Part of a small language model's weights: width 256.
MLP neurons of a small language model. Each row is named by its layer, matrix (down: output weights) and neuron, and shows model dimensions 80-175. Each number is 128 + 24 x the weight over its row's rms, rounded and kept within 0 to 255. A neuron's up and down rows have the sign that makes its largest values positive.
After each neuron's rows, "fires before" lists the tokens most often just after its 100 highest values on Wikipedia text that the model never trained on.

L3.down1267 [139 183 106 118 125 150 160 131 129 145 122 119 114 174 137 123 144 122 124 140 124 112 172 136 168 117  96 199 102 138 131 110 130  98 111  91 126 138 138 150 119 166 115 163 107 113 107 155 114  88 129 141 124 150 138 132 146 162 179  99 118 151 113 114 124 109 137 154 115 120 114 101 159 100 132 122 116 100 158 155  95 144 144 138 111 195 171  94 150 170 115 114 146 139 149  99]
fires before: " ", " |", " No", " Label", " Conservative"

L3.down473 [100 140 144 146 123 117 108 165 173 116 144 167 150 128 121 127 123 137  99 116 139 101 111 118  98 162 132 117  90 125 159 140 119 152 167 155 101 159 133 116 105 113 150 135  93 129 167 172 201 174 163 164  81 134 130 145 175 139 125 125 160 114 184 116 124 120 129 110 137  94 138 144  92 136  87 149 213 135  99 101 151 170 145 136 172 171 123 107 139 109 112 136 163 131 128 134]
fires before: " ", " |", "."

L7.down27 [150 151 131 118 128 157 138 164 126 115 129  94 103 128  69  87 138  62 125 148 126 131 152 130 153 119 110 162 128 141 105 134 113  77 162 105 153 111 126 139 130 141 119 101 154 127 110 130 160 109 131 178 119 142 134 154 115 144 151 123 119 107 148 123 111 126 140 135 152 114 127 148 114 123  90 116 126 131 132 101 115 141  86 127 101 145 133 164 154 150  90 125  97 124 145 119]
fires before: "\n", " (", " |"

L10.down698 [110 157 136 144 100 148  96 173 128 123  92 156  82 135 158 140 129 121  80 111 135 121 134 124 134 118 113 146  98 126  83 125 113 113 119 129 149 118 140 152 122 139 139 125 143 131 164 181 110 167 154 156 154 181 133 134 131 167 122 148 134  98 125 134 128 103 131  86 145 105 127 120  75  93 154 118 158 136 118 130 156 135  80 146 155 119 108 129 162  90 137 138 140 230 145 105]
fires before: " ", " January"

L5.down806 [163 116 130 112 133 149 101 120 152 163  96 154 103 116 171 107  96 121 115 125  97 100 101 150 119 167 132 100 142 152 147 138 152 117 131 143  83 126 114 123 135 134 105 129 117  93 123 150 155 120 140 148  99 135 117 184 142 135 129 106 125 160 153 101 104 148 137 179  90 111 115 170  90 103  97 133 177 138 142 111  59 130 157 103 128 118 153 159 122 128 103 131 108  89  97 147]
fires before: " |", ";"

L5.down966 [ 94 124 120 118 150 169 155  99 130 108 128 152 137 176 127 127 141 120 119  98 149 123 138 149 135 140 149 129 143 112 110  54 137 149 141 140  97 166 134  95 109 122 130 124 102 150 109 168 130  95  80 118 127 155 115 139 176 112 137  96 108 103 102 116 106 117  88  94 137 124 137 136 115 159 117 170  88 192 148 140 150 116 166 123 119  83 127 145 171 133 153 102 124  78 169 101]
fires before: " ", "\n"

L7.down1056 [161 110  88 102 112 115  94  78  97 131 132 144 131 116 182 149 104 129  99 112 102  96 143  97 134  87 171 147 132 130 155 128  77 127 174  97 141 126 130 106 152 125  97 124 116 123 131 159 107  64 140  77 119 167 104 121  84 151  79 153 122  89 151  92 128 104 125 147 113 166 191 152 136 111 138 102 161  97 142 101 157 135 128 137 135 163 148 113  88 133 121 141 137 141 139 110]
fires before: " |", " "

L17.down824 [123 147 135 184 106 125 118 149 106 111 120 122 136 169 100 123 123 149 123 130 158 115 145 150 146 131 156 166 145 150 132 140 119 148 146 124 109  83 133 147 135 116 105 126 122 169 178 108 130 132 126 114  84 165 118 150 186 142 129 117 130 114 166 181 114 133 127 114 127  69 147 144 108 153 170 116 139 157 143 123 148 113 173  92 153 131 111  89 130 106 126 148 102 146 135 148]
fires before: "9", "s"

L10.down732 [ 99 136 134 156 114 129 130 107  89 117 126 158 104 140 172 146 114  95 152  92 126 142  91 124 127 179 120 115 143 139 135 165 129 127 118 107 118 107  96 137 126 120 151 159 139 160 147  98 151 125 151 141 116 125 145 172 150 169  99 114 128 142 124 117 132 134 134 122 143 107  95 134 127 156  82 122 148 117 136  58  97 105 174 103 116  95 105 146  97  90 121 124 159 140  96 145]
fires before: " ", " |", " (", ";"

L17.down1097 [131 125 160 124 116 125  98 111 117 120 110 157 145 123 105 100 133 126  89 145  90 130 139 144  99 126 148 108 145 171 101 122 109 127 139  87 112 178 135 109 116 133 124  63 140 109  71 138  91 122 121 100 119 154 121 119 141 136 192 136 144 135 109 140 114 119  84 117 120 126 151 142 139 131 167 147 113 155 125  99 155 114  96 155 175 128 129 131 137 112 130 129 131 115 142 130]
fires before: "\n", "==", "==="

L5.down364 [135 131 134 127 131 101 126  67 140 110 175 111  94 167 161 129 111 103 124 141 124  95 161 128 123 149 132 118 141 155 139 126 148 152 131 101 155 164 109 105 112 134 128 155 121 119 158 122  91 112 104 130 135 100  87 126 116  96 117 156 173 166 120  96 127 108 107 127 154 140 150 157 119  94  84 160 130 160 135 128 173 159 111 142  89 102 128 139 148 129 117 117  76 127 120 153]
fires before: "0", " |", "5", "9", "8", "2"

L17.down1308 [101 113 149 122 108 129  78 121  97 114 140  97 128 137 119 138 123 138 133 171  77 157 129  85 127 123 141 133 110 143 172 166 130 122 143 146  97  97 129 122 152 136 134 132 137 141 125  92 111 140 106 169 117 105 136 174  89 163 113 127 147 149 143 134  90 100 104 152 139 164 168 118 116 139 137 139 122 147 150 120 140 153 141 139 144 104 133 135 152 182 141 100  80 170 116 123]
fires before: "4", "3", "2", "AF", "1"

L5.down845 [130 147 105 166 122  87 161 154  76 153  97 113 149 113 140 116 147 115 109 134 145 100 199 140 112 142 154 123 127  88 131 143 124 121 105 180 166 119 127 149 108  78  79 160 128 170 120 110 149 139 138 143 142 101 135 129 153 154 133 129 123 114 120 142 149 115  85 126 157  75  98 145 124 173 150 162 132 119 128  60 137 135 126 120 143 129 128 112 125  99  90 114 145 111 138 146]
fires before: "0", "s", "9", "hard", ",", "4"

L3.down144 [149  85 140 125 177  99 142 124  77  98 127 119 114 119  83 108 128  94 187 143 187 118 115 134 111  99 107 116 132 106 135 136 131 132 124  93 130  97 126 128 153  81 134 131 147 117 147 124 168  61  88 111 143 120  72 125 128 100 176 117 139 142 114 131  99 115 118  97 119 132 126 173 155 117 144 117 107 164 114 142 138 145 157 144  81 149  66 101  87 125 139 145 151 122 112 160]
fires before: "2", "1", "\""

L17.down1279 [139  93 162 122 135 102 121 119 114 128 104 182 160  91  99 128 115 135 145 146 145 129 114 103 148 142 137 162 115 147 111 140 151 128 127 142 125  96 115 153 125 151  80  80 120 130 127 121 106 101 120 117 153 122 161 118 148 116 126 119 180 142 120 145 178 130 146 152 159 123 131 137 115 182 120 141 102 141 129 105 115 114 155 157 118 109 115 121 146 132 134 105  98 144  82 141]
fires before: "1", "born", "in", "2", " |", ":"

L5.down1095 [161 141 125 112 121 131 114 128 100 142 116 152 103 145 141 101 125 179 145 188 104 135 172  96 147 148  99 135 150 119 152 134 133 106 150 132 101 125  96 119 117 113 106 131 117 104 129 150 157 125 132 148 137 144 119 133 127 111 153 141 142 116 126 124 121 129 129 151 144 143 145 153  60 216 128 150 130 168 120  98 156 162 158 123 118 100  98 157 123 144 105 112 145  99 122 119]
fires before: " ", " |", ",", " (", " of"

L5.down546 [102 137 156 101 115 118 106 110 125 172 149 146 138 132 115 146 135 118 139 147 127 130 136 111 117 137 115 141 105 148 139 133 123 100 120 116  71 125 163 166 152 128 140 154 184 109 126 127 119 135 138 164 103 168 176 136 149 119 144 132 151 130 160 169 114 120 140  99  98 112 102 151 108 121 143 161 118  56 110 139 106 139 125  99 129 119 140 112 108 142 127  68 174 117 153 158]
fires before: " |", " \"", "5"

L10.down674 [137 116 123 146 140 164 109 124  94 145 113 131 129 126 129 137 153 109 116 108  75 166 130 118 141 153 158 126 157 106 148 102 138 191 109 146 136 123  88 158 125 137 109 169 108 145 129 158 117 105 138 170 191 122 143 141 131 170  67  95 130 107 116 151 126 148 126 119 165  85 133 140 146 172 126 102 125 168 107 114 135 117  90 129 108 130  96 121 132 112 105 139 116  79 111 155]
fires before: ",", " March", " September", " January"

L3.down867 [129 145 154 108 116  98 109 155 157 131 135 113  98 132 136 150  95 153 114 125 163 118 117 149  76 168 165  99  94 126 156 118 155 157 149 124 131 133 103 159 147 138 126 112 163 148  98 126 119 150 124 138  93  92 172 107 141 136 103 124 136 112 147 124 133 102 182 107 162 138 135 111 150  85 139 142 141 125  87 135  81 112 134 118 129  84 154 126 144 135 115 127  89 124 141 156]
fires before: "\n", " The", " In", " However"

L17.down1313 [ 97 106 119 101 170 121 150 105 135 153 151 129 128 108 124 130 126 152 130 114 143 133 154 135  90 141 131 143 119 115 127 113 138 162 131 118 106 166 140 133 146 151 161 149 174 108 102  90 193 111 123 164 106 153  96 127 126 141 161 133 167  47 137 121 127 135 124 114  89 107 137 151 140 116 142 111 179 102 140 169 143 118 130 104  58 145 123 117 165 137 134 107 138 152 172 116]
fires before: "4", "5", "3"

L5.down526 [161 127  83 152 143 166 133 127 112 160 136 146 136 136 132 116  62 150  99 151 110  93 163  90 104 121 137  66 149 141 111 160  85 125 154 130 102 125 130 137 139 137 125 125 117 133 142 145  99 151 108 139 131 149 136 117  98  94 132 155 122 142 148 144 153 129 114 137 129 132 207 156 115  68 110 127 152 130 121 142 152 159 109  88 130 100 121 155 168 167 146 128 119 101 145 130]
fires before: " |"

L7.down940 [139  96 124 138  91  93 110 134 107 170 134 106 140 109 157 120 120 134 136 133 158 140 143 115 123  99  96 151 160 107 126 130 129 141 128 142 150 131 163  82 130 106  94 175  82 124 115 148 145 141 129 181 137 133 149 167  78 126 160 100 145 133 122  97 109 127 119 132 122 107 134  99 143 107 120 127  77 115 106 131 131 164 135 126 113 148  82 141 118 155 129 117 153 115 129 130]
fires before: " ", "AF", "dale", "o"

L3.down124 [121 145 126 115 119 108 104 172 125 146 128 150 137 148 126 159 120 106  95 107 126 141 129 137 107 139  99 148 171 124 106 179 143  95 154 119 134 136 125 118 136 135 134 143 166 166  69 121  99 121 152 154 152 112 145 122 148 179 121 111 107 145 197 155 130 154 153 118  88 124 160 135  95 149 117 158 139  61 117 158  78 138 136 111 124 131 156 134  85 139  96 120 174 106 143 141]
fires before: "0", "2", "3", "4", ",", "5"

L17.down19 [131 167 113 149  99 126 102 143 134 130  77 116 149 164  81 122 148 151 148 135 109 122  86 154 160 105 145 181 136 129 122 114 161  95 103 134 132  99 140 152 165 116 109 150  58 160 101 128 128 147 116 109  98  86 115 112 133 155 133 132 104 114 111 131  97 169 114 122 127 144 162 126 114 128 165  92  96 146 122 123 132 155 146 122 138 150 158 145 125 140  95 115 117 137 148 118]
fires before: "9"

L3.down1123 [161 152 130 137 150 122 152 108 124 126 149 120 138 126  83 136 129 130 149 121 151 140 125 131 152 109 141 142 148 166 103  99 139 129 166  85 141 135 120 133 175 102 140 115 142 150 127 125  88 137 129 127  95 124 131 125  89  82 131  97 115 125 106 135 154 131 119 106 162 101 127 163  95 167 146  98 108 147 147 106 182 147 174 118 171 123 140 106  60 124  91  94 112 149 139 120]
fires before: " |", "s"

L3.down640 [164 135 131  98 114 139 123 112 111 145 116 115 115 175 149 120 134 102 126 112 134 110 131 121 109 114 124 152 136 109 105 141 137 146 143 157 111 112  92  99 101 151 156 106 112 153 144 133 121 142 117 132 120 154 139 111 160 102 176 137 144 107 110 114 140  95 116 136 132 107 133 131 156 142 148 105 132 104 120 175 136 132 171 146 170 106 111 124 106 142 115 129 146 146 167 143]
fires before: " |"

L3.down844 [ 86  93  97 149 101 134 144 121 163 153 106 144 111 108 160 130 123 136 165 116  52 123 123 117  91 151 123 116 124 105 150 161  88 129 125 114  97 126 127 130 130 158 146 124 155 112 104 149 104 173 126 164  99 143 147  93 161 108  88 119 114 117 168 136 101 143 123 147  90  97 121 143 123 139  77 125 152 113 107 159 171 116 137  91 125 100 103 164 128 125 144 114 128 155 126 156]
fires before: " |", ")", "%", ".", " ("

L3.down417 [139  95 124 141 127  94 158 185 143 143 131 130 107 147 147 167  98  95 104  99  56 118 147 158 134 134 122 111 124 111 152 143 130 127 117 146 130 146 157 135 169 109 134 196 133 106 105 132 144 119 125 146  98  94 130 104 108 141 109 122 102 144 186 108 105 125 126  95 105 118 135 121 147 118  98 142 118 116 140 121  96 143 129  99 133 134 117 163 102 119 133 121 101 108 105 153]
fires before: " |", ".", " /"

L7.down417 [126 119 100 149 173 123 152 115 128 137 154 145 152 158 149  98 122  97 103 131 104 145 128 116 116 159 108 102 125 105 107 131 114 148 120 120 103 125 165 102 143 158 121 103 136  84 113 111 141 128 126 123  77 119 127 158 142 145 144 101 117 109  92 111 139 158  77 126  93 122 128 146 100 116 144 138 137 124 101 147 113 174 119 156 108 122  85 133 112 140 103 119 154 169 173 141]
fires before: "5", "4", "2", "3", "1", "6"

L10.down350 [122 121 134 144 120 135 147 123 123 129 113 120 169 109 143 118 133 132 127  83 161  76 128 125 134 138 121 170 129 131 103 144 140 108 160  94 157 146 129 134 134 129 110 150 109 138  93  89  97 162 170 152 140 162 120 138 149 146 141 138 140 132 164 101 151 130 101 136 122 121  94 153 115 120 127  94 102 184 156 137 147  96 138  97 146 152 141  96 111  81 114 143 114 205 132 133]
fires before: "s", " and"

L5.down382 [130 123 113 142 122 161 101 159 157 157 147  97 113 124 185 115 132 120 117 153  75 143 145 140 107 147 119 121  88 152 132 131 127 140 129 133 109 118 139  98 115 113 104  80  91 145 114 118 150 105 134 118 110 148 114 148 116  81 181 137 152 130 150 158  98  97  92 149 146 148 117 110  49 128 121 106 136 123 143  72  95 112 141 146 141 125 167 139 120 104 133  78 100  72 134 129]
fires before: " |", "0", ".", ",", " "

L10.down1168 [156 123 109 107 101 151  96 137 112 167 124 117 129 136 161 154  69 113 139 117 123 168 151  89 142 123 124 137  98 137 139  81  88 133  99 140 142 134  89 102 142  86 174 108 144 151 125 138 126 128 100 135 112 143 153 158 158 137 179 155 147 132 145 141  94 139 143 168  97 140 113 111 109 132 142 157 152 118 121 135 137  89 140  88 139 121 167 134 118 126 112 133 159 100 142 155]
fires before: "9", "8", "0", "1", " |", "7"

L17.down47 [135  80 109 158 141 121  86 107  82 117 111 145 164  82 109 161 125 148 167 131 134 124 132 103 154 143 147  96  92 124 185  95 113  86  84 130  75 130 133 103 157 151  66  85 132 118 155 131 120 132  81 115 158 149 183 130  74 107 116  90 128 177 105 124 122 132 112 144 127 188 138 151  48 134 155 113  92 143 129 142 157 147 129 150 124 114 124 120 153 183 143  89 142 127 128 152]
fires before: "1", "0", "2", "7", "3"

L17.down1221 [ 92 126 127 126 125 133 144 129 146 123  96 110 150  98 143 147 123 186 168  86 117 138 143 191 150 130 138 144  77 124 165 129 112  89 126 160 135 135 147 111  95 143  98  89 108 122 110  95 128 116  96 132 124  92 144 122 121  71 137 116 138 156 108 179 108 146 118 164 175 119 117 140 105 117 144 100 106 113 132 148 100 152 146 127 103 138 146 115 142 120 117  98 127  95 100 128]
fires before: "1", "2"

L17.down148 [101 139 112 126 146 145 113 144  78 126 143 107 124 102 111 148 113 142 117 128 151 114 140 113 117  85 132 127  99  87 157 167 141  88 133 124 100 110 111 155 141 140 152 134 102 111 178 170 151 155 119 117 131 162  72 127 112 135 174 117 117 151 110 169 136 147  82  91 132 108 116 103 102 117 113 143 135 132 123 144 144 139 162 117 118 127 141 106 125 126 133 107 148 166 164 150]
fires before: " ", ")", " /", "2", "3", "1"

L7.down517 [130  84 130 143 149 107  90 134 137  96 117 161 141 127 103 144 131 138  85 127  81 136 144 124 142 148 140 146 127 118  93 144 172  92 157 110 147  89 137 132 140 165  93 136 125 105 104  94 115 114 169 167 181 109 160 174 142 111  94 124 123 138 121 141 134 153  86 113 169 149 131 130 112 113 118 143 100 115 118 147 124 127 122 100 101 134 116 127 131 119 169 115 172 163 133 132]
fires before: "9", "6", "2", "3", "7", "8"

L17.down794 [126 138 135 137 126 156 122 153 144 118 138 125 141 127 130 104  89 124 142 110 131 108 155  85 123 129 146 107 115 158  75 133 169 132 128 164 132 134 158 116 131  64 110 139 104 127 122 121 138 149 131 117 148 121 122 114 109  93 202 134 163  99 144 120 136 140 127 183 145 150 175 153 111 115  94 125 158 181  90 140 125 107 129 151 134 110 100 116 123 123 162 151 129 168 130 105]
fires before: "s", " |"

L10.down898 [136 139 132 133  89 156 126 134 130 156 122 119 120 124 123 110 168 141 112 156 135 114 131  74 144 114  87 152 136 165  99 127 140  79 210 115 105 140 118 123 139 137 139 106  89  98 154  80 137 146 123 113 130 155 124 118 126 132 131 118  95 165 142  83 116  91 121 129 136 143 109 171 133 179 136 179 109  97 139 168 139 153 117 117 157 149  81 129 131 158  99 111 118 168 144 127]
fires before: " |"

L3.down760 [ 98  90 141 156 111 133 121  90 149 122 120 154  74 106 138 126  95  96 118 124 176 120 183 136 125 103 135  80 122 139 125  86  93 101 123 139 104 149 109  97 104  98 105  97 122 112 133 159 179 111 111 135 184 130 118 135 130 145 126 105 155 109 106 137  91 149 124  81 154 138 128 145  79 121 133 132 145 164 102 138 155 148 125 124 124 114 113 126 160 159 119 118 137 151  99 147]
fires before: " ", "\n", " —", " W"

L5.down1070 [115  88 155 134  92 128  95  83 113 106 134 132  98 129 136  97 152 143 133 120  90 156 147  90  81 102 103 120 137 126 118 128 139 106 105 147 111 141 124 134 156 128 128 125 134 145 121 129 121 112 110 147 113 151  91 112  90 131 112 168  74 158  97 141 101 113 122  91 153 137 118 122 123 134 123 162 108 141 131 117  96 143 102 121 141  92 100 145 125 147 107 162 132 167 106 142]
fires before: "0", ".", " |", "2"

L5.down1335 [ 83 115 102 132 101 137  78 134 114 150 105 121 154 135 103 122 142  84 145 140 103 161 141 185  99 157 150 101  93 119 124 120 124 117  81 145  85 100 151 100 127 161 135 131 136 111 126 118 123 139 179 132 137 149 147 121 135 156 114 128 166 142 155 120 108 177 132 142  93 112 132 115  86 104 152  76 172 116  79 137 133  77 159 127 131 104 159 109 102 160 139 117 184 124 102 115]
fires before: " |", "0", "2", "5"

L3.down854 [140 121 122  97 105 124 125 112  91  90 106 128 152 117 172 107  92 147 164 151 154 102  94 109  85 135 123  83 142 160  56 138 112 184 185 113  77 158 150 155 130 103  98 133 138 101 114 167 110 156 107 106 147 145 144 126 165 194 122 151 140 110 169 170 142 145 114 115 140 161 179 104  90 144 107 149 124 108 109 140 146 157  96 162 139 138 119 147 149 124 116 162 113 114 103  96]
fires before: " ", "\n", " Con", " —"

L7.down1278 [122 104 120 161 130 131 140 111 136 102 133 192 118 103  97 130  97 132 173 131 158 145 116 133 140 132 135 123 106 125  63 135 100 120 145 120  90 147 112 121 126 126 143  86 111 109 102 101 154 113 132 128 129 148  65 134 110 130 144 128 147 114  64 140 137 115  98 125  89 134 123 138  87 130 162  96 112 113 100 140 119 108 104 152 132 154  98 136 119 129 105 111 104 138 122 163]
fires before: " ", " −", "\n", " +", "0"

L17.down644 [120 105 125  90 122  77 113 130 120 133 116 142 152 143 114 137 109 133  93 131 134 130 147 149 143  85 121 130 106 111 152 143  76 109 125  99 126 136 139 127 143 162  99 143 117 129 123 144 119 153 109 169 101 136 116 157 102 148 164 131  91 139 136 117 139 115 132 133  61 126 119 154 122 107 157 122  92 125  83 118 111 134 173 131 192 139 111 102 130 171 116 119 147 131 190 168]
fires before: "s", "2", "based"

L7.down1042 [117 113  97 142 119 158 135 128 113 110 135 139 129 162 106  74 105  77 129 143 128 124  97 137 138 161 138 139 121 166 118 111 104 109 163 163  94 140 119 135 137 127 143  93 122 100  80 106 100 153 125 169 175 136 109 132 152 118 132 103 136 106  84 114 126 108 123 165 147 143 146 166 136 135 130 114 127 171 178  70 142 175  72 164 171  81 115  95 105 104 110 103 131 115 130 107]
fires before: "\n", " ", " C", " GF"

L3.down627 [140 124 151 103 179 130 120 117 122 130 160 107 120 184 126  79 125 149 126 111 152 134 112 138 120 106 103 106 152 142 116 139 111 162 105 165 130 103 119 100 180 121 155 131 104 139 157 133 118 112 124 120 130  91 165 114 152 113 137  80 130 160 116 115 114 103  82 136 136 132 110 151 179 103 113 144  86 142  99 123  97 127 132 175 144  99 101 122 137 139 142 141 189  89 176  97]
fires before: " |", "2", "0", "9", "6"

L17.down925 [147 183 102 133 155  90 133 113 134 125 170 154 129 163 184  61 142 116  83 156 116 127 154 145 109  83 130 101 116 134 148 151 110 172 102 114 143 133 147 121 111 158 107 138 139 130 151 119 124 135 133 147 102 146 128 117 174  98 106 111 146 160 146 146 113 150 100 165 100 108 137 108 120  67 144 113  85 114 111 117 141 151 150 143 121 112 159 148 168 102 135 105 124  96 109 120]
fires before: " |", ".", "s", "=="

L17.down1063 [102 123 116 135 150 125 101 119 115 157 100 123 157 136 123  85 117 144 133 161 119 124  95 145 142 112 108 134 141 117 116 156  94 106 124  91 112  74  86  89 185 115 129 136 152 139 103 118 130 118 126 147 134 114 109 143 159 104 101 132 129 135 120 158 118 138 150 126 180 130 152 106 149 123 110 111 123 120 122 130  90 112 119 115  85 139 131 121 142 142 132 107  87 141 140 142]
fires before: "6", "7", "8", "5", "4", "0"

L5.down169 [181  97 108 117 137 160 112 102 103 142 126 134 163 145 108  91 102 141 149 101 116 100 106 104 150 120  85 129 155 112 118 135 141 131 111  99 123  99 109 131 114 117  98 147 102 143  98 106 125 122 116 128 136 127 119 171 179 105 194 104 134 137 137 111  96 121 120 123 130 123 154  81 129 126 140 109 119 149 102 118  95  94 131 154  99  95 107 118 119 126 132 128 153 110 142 113]
fires before: "0", "2", "1"

L7.down169 [140 146 140 122 143 127 100 136 138 126 126 153 130 171 130 110 129 176  97 143 179 158 114 135 130 137 162  61 142 157 134 153 133 149 148  83 135 104 138  71 142 126 168 104  89 115 106 134 147 143 149 147 129  63 149 100 107 106 131 147 169 168  93 164 136 121 122  93 142 115 124 145 105  96 169 119 164 132 105 148 114 141 131 135 118  73 112 111 144 110 119 131 123  15 125 145]
fires before: "\n", " The", " In", " ", " A", " It"

L10.down311 [ 83 100 126 154 176  76 159 110 125 105 177 138 133 117 146 134 117 119 124 100 152 131 148 169 139 110 100 149 171 117 131 163 104 143 133 106 144 161 138 140 110 150 145 175 131 124 183 144 179 162 152 126 119 130 134  96 129 122 150 124 168 108 135 175 109 151 123 113 190 122 181  74 136 121 135 112 153 178 128 112 134 163 129 113 119  97 128 143 119 118  75 121 115 134 141 116]
fires before: " ", " |", " in", " service", "d"

L3.down806 [135 160 129 120 121 175 148 119 145  88 105  98  83 126 172 109 130 132 112 173 131 141 138 113 115 122 157 114 162 166 149 116 140 165 139 147  84 147  92 117 128 103 137 117 110  98 125 143  81 136 127 139 140 159  99 141 171 101 145  96 128 132 160 120 108 138 124 135 127 127  90 138 111 147 122 121  77 119 130  76 154 145  91 144 140 138 115 133 165 158 136  91 135 103 124 142]
fires before: "\n", " ", " \"", " January", " /"

L5.down377 [144 140 143 143 128 124 133  99 146 103 100 150 149 109 134 164 119  77 158 144 171 128 125 125 181 129  70 116  91 128 120 120  97 125  88 125 179 133 168 112 138 139 174 140 157 113 128 144 115 101 156  86 138 153 161 157 113 133 142 130 129 122 144 165  95 127 144 112 144  87 107 136  89 127 103 153 166 162 116 130 143 129 110 102 129 140 130 109 140 111 153 128 140 137 118 118]
fires before: " "

L10.down1128 [ 99 112 142  86 115 149 137 133 134 113 129 131 145 118 200 126 117 169 112 119 159 109 158 140 106  97  98 101  87 106 142 163  69 118 121 151 133  95 117 129 140 138 150 138 144 123 105 109 156 148 158 157 152 123 127 110 104 121 145 112 130 114 151 104 123  99 115 118 101 130 144 148  98 120 133 115 129 110  91 126 159 133 105 100 139 126 191 114  81 156 113 134 121 131 135 144]
fires before: "0", "3", "1", "2"

L3.down418 [ 93  95 143  95 145 115 120 148 103 158 126 152 109 118 148 107 194 155 114 116 130 141 108 127 131 109  99 105 123 127 107 162 137  74 105 112 126 166 124 121 134 123 127 184  97 114 142 117 104 144 119 161 118 112 114 112  98 111 187 102 116 133 162 121 156 188 160 107 115 126 165 146 125 113 167 100 165 109 102 129 132  83 157 141 142 152 173  92 127 109  76 112 179 114 148 101]
fires before: "0", "5", "8", "2", "3", "6"

L5.down487 [126 132 148 131 128 157 145  92  90  81 113 131 168 159  62 100  81 155 126  85 154 103 165  89 116 153  77 130 133 146 130  70  92 112 120 117 112 130 141 135 144 114 132 115  92 143 100  88  99 114 101 110 161 114 115 121 143 139 156  90 176 112 141 165 106  94 121 102 117  80 134 133 121  90 107 138 105 145 109 170 139 114 128 119 139 146 109 106 135 145 130 133 133 109 133 122]
fires before: "0", "7", "6", "9", "2", "1"

L3.down408 [121 103 122 146 124 147 150 118 109 148 120 122  88 142 124 131 148  77 147 177 161 137 166 132 113 100 132 180 142 125 140 123 124 122 134 109 132 147  77 130 130 102 147 180 133  97 136 141 135 115 149 122 183 152 115 112 151 124 138 117 102 138 115 142 153 138 123 144 136  81 159 123  94 154 146 182  89 155 145 146 121 135 106 109  98 144 150 132 144 148 120 115 128 108 131 110]
fires before: " ", " |", " Label", " No"

L17.down1115 [131 110  79 151 120 112 114 146 153 116 124 111 166 152 131 143 117 150 131 124  84 142 110 111 148  98 153 106 114 140 135 158 130 113  96 118 165  93 131  92 137 160 150 116 143 127  89  87 144 115  94 139 110  83 112 172 145 140  77 127 149 128 110 125 121 121 131 122 221 146 144 105  84 128 113 100 140 118  96 119 136 117 151 110 152 121 130 105 137  93 153 130 159 129 151 121]
fires before: "1", "2", "0", "3", "7", "4"

L17.down126 [100 123 107 181 124 129 120  93  83 146 141 169 125 107 120 163 148 154 140 162 106 120 142 103 158 170 137 112 151 121 110 111  94 100 132 117  97 142 116 114 121  94  90  93 134 129 100 108 141 103 114 109 119 123 134 158 133 120 185 133 112 101  89 146 152 135 162 134 190 108 117 140 109 130  95  90 106 140 103 139 121 152  91 144 120 154 123 139  72 146 169 153 134 160 118 168]
fires before: "9", "0", "8", "7", "6", "---|---|---|---|"